From a checkpoint of a small transformer trained on Wikipedia: 7432 steps.
MLP neurons of a small language model. Each row is named by its layer, matrix (gate and up: input weights) and neuron, and shows model dimensions 464-559. Each number is 500 + 50 x the weight over its row's rms, rounded and kept within 0 to 999. Numbers have three digits each. A neuron's up and down rows have the sign that makes its largest values positive.
After each neuron's rows, "fires on" lists the tokens most often at its 100 highest values on Wikipedia text that the model never trained on.

L3.gate102:471486434501471459418534617536493549524476444493482464540567556565402426458545609575524584559541476435507542586479531414509559517546408413467507445601534480449499641509493455502516545532411520453454461557573458600473471488489499631471540394494406467529556514529479498440568499423499487576
L3.up102:546504401510500570452577552531601538392489453449545543569514531416516516541463467547470499509585545472468477580421475452532530463516478496472543508626466505452560557415560482543517471614449496479442600545476460560567515471512531545446459404512515501497502519587589611572496550506483462524
fires on: " |"

L3.gate959:515540524454506505490452499543603437528573523595491542478504457426464551543451527505550631435517518412405451422498357486560446447523533441539515513441436527542496501539465526547464429444428540441503513544515517530481425486639493506497586485481592531484499593485629430480422447452471487536
L3.up959:532566469543538458483438484435462507479477581637399540458464514476529469459499528557480463541535591566525517388550525539569483463549446464511451448452470491566510523477375555471502504487470452464492592467545504609456505531540419524494519509486440523507497448516565513461488535389594469570
fires on: " |", " |\n"

L3.gate739:451451550551521411515573587460523532510554518450545476423581544609540582496502560495509503533556457436587461471446545520481511491489490468496491439453520508493458454461467528503436464529562403498525566470558425565469595481520480485395389551460476504531503453549474553496541432492487510569
L3.up739:453341513615565546505511436435612532495530571542457452536412496518481524485532557530461491545486469510533516495541545440486559512475554475507525418498546484467522468370468597398545425444522506513410396485408459538515577503471589496477501558416550509474433451413526607565581496434453456543
fires on: " and", ",", " was", " with", " were"

L3.gate319:502503473534445422429504526454583549505496426515512545526549482494501481531566445533508498433505487563589460506482422539488555448513465482480522518516537528602500595573488481578413460429511417426561505343455560616503519486489473463481448481574449433525536494499582453459535519463489467457
L3.up319:522440456494373497467393504598563558544507461504518553469513484557515550558577441518523487438548478482591468506423504509515632513557487457563430538509440448618520493454514440576476461510513442474398528505459472449498519536435508481460534532508487428542531487541514501424475594485495536453
fires on: ":", "-", " born", " |"

L3.gate722:438528586415496572480435443535403553512454510501386512490457519501511468418502480497536550560455583512528461502492372452482598620374619480463507559545516529401466529561459472492446534552547501470496466483488489562599480471525442541470506532556421480428488559494392471461451532520510507503
L3.up722:572502524504450499515439438538492538493547422507531461468452557526540553489479519449593443564520525552572381526523393432502565550522482502524417507405498484529551465443459484446407519568391494446499552624512550556517604378490492567488451620488402520498468436503551439508499453495521520478
fires on: " of", " as", " with", "r", "ret", " by"

L3.gate501:557509513488527428464517504506558461474492518516532489590522583464514454578585601500468456550513581563523493480484514527531472559460475560572496475503534478528478507502507520602430515554461475495497488589615440576502507535460575506595537530458457490521589415577498489490541551475500532567
L3.up501:527439525488514592436492565517610468463449498518557456546470441480500460485492479495562547527497489470553480586535473521476442495490508541454626515484518531488476440526397447510510516571492368503348509565495521486446509596514500544549512499466441495385485454500526492489436487460479476446
fires on: " in", " ", "2", "1", " United", " help"

L3.gate84:495430465615516553500540571510495545453511505520511542495496556438586360549542546513509499576490568505499506417464587584475466419578539480547470554525539498480537471455556533523471557538486517529494499641539401435466465440484485651483530527477508431519487536541510334459465480437509459552
L3.up84:415534506513526516440545533551496467473584552583443554513535545445524437428569425537494545545532470502555643506452526509517474471449611491429540515518552555520556441555443536539511535531446483459508562518503452421524511505494525576430436523430415595554541582429494507425447548486530499477
fires on: "|", " to", "-", ").", " and"

L3.gate562:454451463559422503477514578540455497494548421466498595456463526457602483543538558519484496508463609467505478497442506508431589483589565498546370436562435448581501477519520541461532586487500472452586522485452506547515467388521417512541508499457574537533515386490435498580572501570464507548
L3.up562:468493529614467449497533428488536553473556429464513449539537490465536535457552549465456533450526477526479519530420401551429511454527498507496486502542525485561591536480483524542539384435439488564523582543475431446494481492457490481445424523560587525566439576503489507449520436479480462521
fires on: " and", " &", "r", "n", " ", ","

L3.gate54:509477558527472521403485441445440446553494491476453484548546461501526485542571441470456449365443514504528507419525472554458410482576508421520440498379556475539546485540508526446508520522527502449468483541465555477488496490556479514526392545537444510422406500499512522478464502500507433455
L3.up54:534569491463492524559479541510439577558447569527502455521523558504499537614596468517506458513521457492453558390492509624463545577474501437587490494395513517565471471484496521571508536470420523414499462435492611448513554545508463471532480537534458469438541466557456369488470511497556478444
fires on: "."

L3.gate527:427509599437412443586412456554474519537425455512485557622467497633464567571488440535540472537457523526639551507467447541559503514503442542482500507562560430416504496429535488552470535484412482511536403336522501567565537525486502551463503568500490540523572554561491393510437465404425471476
L3.up527:478500506465560513474476470458464417562540626506427431525511540509469616534530539429545541428472423551482416453530536473505500534527482538477456505586520534542490493472464481559545561548430384463525467518604498537493474493453598484529477604586444527529417512542581483483539618503550540433
fires on: ",", " was", " as", " is", " became", " appointed"

L3.gate132:531495474545470489566443539567571535495533459560495537474512443571517485447658451568495515485572472451462562466465489543490545485361476519468533504495405506524536411483565540500513557532518409489543476539519511509523484473487518474450525475474541487476465551551562559535462482464443378485
L3.up132:474455582486461541460459478563484475530491528482468496511622507540476485506539478491477508532446558448566485485525555498522530585536431448496499460527455505581552585430515534491568520514424433473493430545426439497468546505422540513466585487498484423411519467477529509505458562446485349518
fires on: " |", "|"

L3.gate1012:518542609531543467495408517575460523479473500539566515529544497599469468637546418423524533520549543408530564474502518551479476526549500449456439506562433472590557553620498507583516564468470564496582544430536491423488512519496531511487456522465457508508503484536454522518492486475520464576
L3.up1012:433460580426592553574496522524496498528486496474512467594553520581563538540516563437545489517523585413459527545542543514482528470499610459537468538467537446451522402553600424503431561481489519534587494458476485520455509504438493535518486574493522505446489508452437470455557541488541520520
fires on: " is", " a", " an", " was"

L3.gate546:459549499507510397501399535472443454502527548538552525547491554646515510587448531550543511602484492521588452503509588522488494485551563464490423545489487443490403522439614552519547436605516576450519414569594438566473482488489481498515442531479546495513500454468502484428573463493427517498
L3.up546:556515528532433434495487542450528430502478438528439413430555469405513439509515573522472438489515544427471599498497538527543405463475455414509480559529493464488489393502523505551550628594461464448473484465472471576469514455523495559400489549515574490517508459471455473543500519473555487498
fires on: "==\n", " ==\n", ":\n", ":\n\n", " [", " ("

L3.gate618:662498503539478396495538528444484496504525556519534543508426492511480494556398443601460398508535577482534486471530589548546431505457497538488392535563509473542472499524585519520470429471466499401476491487454408428513485448483462498425509556459502399501441533573510516467414497427421500580
L3.up618:508506465433487495463552580518544551503542526470556448502496490515515524488493516574486481431516491498534510488499618538510402467484470547552400521553458534519492568527573474497432492478425584444460528534443519472393539515559480532457566516477570500497416425611517528457451465387453493607
fires on: " (", "(", " [", "{"

L3.gate363:399490583522527479506481510479487455449552517555456517489456503529408453451484457470481458488457568440464545342561545489497476496534501511525460598506427478568501557490539569549508427589430506434465477523516521500528481528516492533502516450467513541556517493516514505510507551418498457553
L3.up363:558496573446470467411480521489569515335547467467445436440426443544444480420486480508498430534524549507509420523500473548554379496549483431524583559504464582562479503495554483508466482450528498422510561484475481462530523479492493414502508534420467469534573537486512554446530551443513561581
fires on: " (", "\""

L3.gate748:471500543564479487477530532500507465455468571497494525519650487537495462428427556495406546480489400500516481498530446526639488489488494454500532511487531443567499542514469437538440525580441480495523462455503541423488447436446505508472521492561415495533543497464487448516535572464499488478
L3.up748:501555540574460419472481461531473537510627467564531396524561469440445470553457442453429593543497430477489502388503510470509455535492533471454536556447475409503519471543517522581567562511505526490537482461514524492448475439514460575431521510525395454449458630628555557412456503460457459568
fires on: " |", " L", " Af", " T", " Ly", " U"

L3.gate1017:511605487536465463521561452417508490454484528483561428590495515466488390529438533557503540521571475494476557469461560552494522600513445512446542457528479445550437578500436584523459527453521566465479560524526524456499556525553509476432420418484459493573496573511491491512511451456601492609
L3.up1017:433555453508538446493555476498613492513551557583490477527536527451470431512530521529427476549581514485574435428470498458519504491436459497493494453528541494483481465539458513505485514521409554441529561475444543457526505551510519508452521421485403513555545523526521561477567580495521458584
fires on: " |", "|"

L3.gate786:504570505527430516537409491552501444435484462549495516469513454546595597491503494552480442499555454504521569501450513478590456442510531518474440470475544520568518379535486578479490574535428579478565489483568590475513435466447544534473525471446515510539566538521514546585539517519454446467
L3.up786:550387498540539473553420553509595530406548504574520454544451469462527489416462447464528497489498512569560547513452558552531408480598417557580497491514589558520493514501448522528548502443395540494547540450447551534600560470520544517533520470496532533486603468535456517519660416563445553455
fires on: " and", ",", " or", " ("

L3.gate674:515491623535529522407423476468530476478570526423479457546471473523485527501449526443510514486551545430549476588470454505535453455471568512466472599393451448361560479470521402402532552435505559567563591514509510520453515460554605588532387520497498579510531472527509542451416482502514520658
L3.up674:418517491629574541480443488480504405446523607548470417485515456478486504580609471482501514519527551476480551484453457521435556466517489432531544529476491533503598473522505497567543539442473517471433501545473538529447632541541491622582469497474495537530454416439541564443502562439562546497
fires on: " and", ".", "4", "9", ",", "8"

L3.gate646:477473466556572491578541538541505475506479481422501484559527494457530437482576475452441435504498421538434475532510481489510486512591471460579421561638525549422508452540520534456559533477554539461567433499477492409479508561510464406536546514496533405497502558507496433448384499503534564379
L3.up646:500525534549428426476481424451638410517548561491537536491433491431558557524476494511503509478474585479440555536502639574491465498499594553515511540633479594562490533473494429479547484532447615527464567550521538493488544598508464548483496455504531498531441499508611453467488457465497560503
fires on: "2", " ", "1", " in"

L3.gate638:430437476606499526530540441485465507530563479413534460513523458482535440590458456431473485480443540573443533409401512566556442441543493484409458462555589465517418506485500519519576584507495499516544427528542568539455459531491552426487546403403517426517513461460441454452482509517553469501
L3.up638:483435496607577496504490488389547468556546533388528397478521413483541492506539490465430604484414475499490581529483533483517531504442387471399543542508613533558561546574456510475511547512473488500497524533448523515456427597453507509515425510456537508540553518468493453539498507497542457532
fires on: "-", " |", ".", "|", " ", "1"

L3.gate21:463434471488465481532534506543514422488492519533585514551473387520415545531480596524484522513483555541450458403514474471539441516517582467458524586595470530580505511529560458555474488546462415532443473450578415585501484567495522456547434488571467471506479447530540536510568453531392476516
L3.up21:444455521421544556488532548515449504461395543465390436449483509523447566480427470616533537553536551435508542419581402470581402579467489443535481453559458471500478507550441403461512482512447467482498479360563508586486475619479447481481527553579473400565426508557506513513542493556507529435
fires on: "),", " is", " was", ",", "|", " Area"

L3.gate849:510510430407524566464498446542539485508432483516534496348492397506507432450470547585512493495387557587573557539536500540485576438558523493544482498511510451557419479573549543527533497488500424529538535533463497571528500554526496522510506433593369486564535557458511482523496405463504432613
L3.up849:477591417481491591483572506534419484457571464500479418469497404480551477499444567592500478553483477470485584513529533505496453464482482478501567616450501451468480470560499521537576437480463551481524487445506530495419504548490505495519424460499377491526479500414484539455546543448472387484
fires on: "|", "-", " it", ":", " was"

L3.gate988:409559501520486515471503478499568564526540458479480415486540463519409514495504456439502494466464551443457539559439517483432505521506557534465464523457469483495579475462484559495510516557377482467502492507480425486535449523554615513538485430504512522536548473492366491487538507450576500474
L3.up988:526472559579497554459528399502449485494533537501498586498473598469545479475616481482483473512544472500513593502558498584435595561447434617564471449599554544499513548499441517506510471495365440380535546531502456540516453445558439540468371472480417566585501489532375477523577449471433500502
fires on: " of", " as", " other", " among", " which", " all"

L3.gate218:482584513529535485423441561475599473432486456528467515475538522525502488526527504538538567441441581451491459443570556472533499450545491457434466513513486547543469565551456498485434404565437558487492485489511459484534581492524409486543476538428553513496513393580541556572429366432561453505
L3.up218:499569511506507458410520441498571412475526537368483497573407517457402521473525498512563511469488571459417437536503550453461546538593544652479456551499501483496436501569469540499562527541495452447537484467526539515460519500564514430479472494410517445440513509501476539468475538484474507545
fires on: " |", " ", "-", " (", "==="

L3.gate602:450535386513491509491442534579558446499594494560463522468550473512463451502523517488520511405437512503461512533447618485529523436546581491564441507512498479523451540532516473506491519516500514527518406387492534414543433407555474432493495486418577558572546480480500450470491468475501513596
L3.up602:575550485454488540510511482479569521605608525485361586484527523521414469520458476532486558417496468499484577536501535525481485438529574438567447562542505543431489563462486504568457535429462501518523476516498537414437499541417548574527532585479546538543525463536456412499472484586500556510
fires on: ",", " of", " against", " ", ")\n\n", "2"

L3.gate66:417602543430480587467394484570496516512475511406468511538583470523594466565468579555517471493479450475422601535456431534567408477465531479541526572478429489416399591528518567479413517438544570463530476498460519542544523481493374555528612550423522496500555540460520516514496476553545485570
L3.up66:367442579489531566560501443559593520540501444489500560542497495503526470429526585488542470528541603479477565510470475523456537537479588511504489564506530542492434564526580547533501532508503490476433488527510438459491465466560382566464627602360455562568534481475405470510555625484484490485
fires on: " ", " of", " by", "it"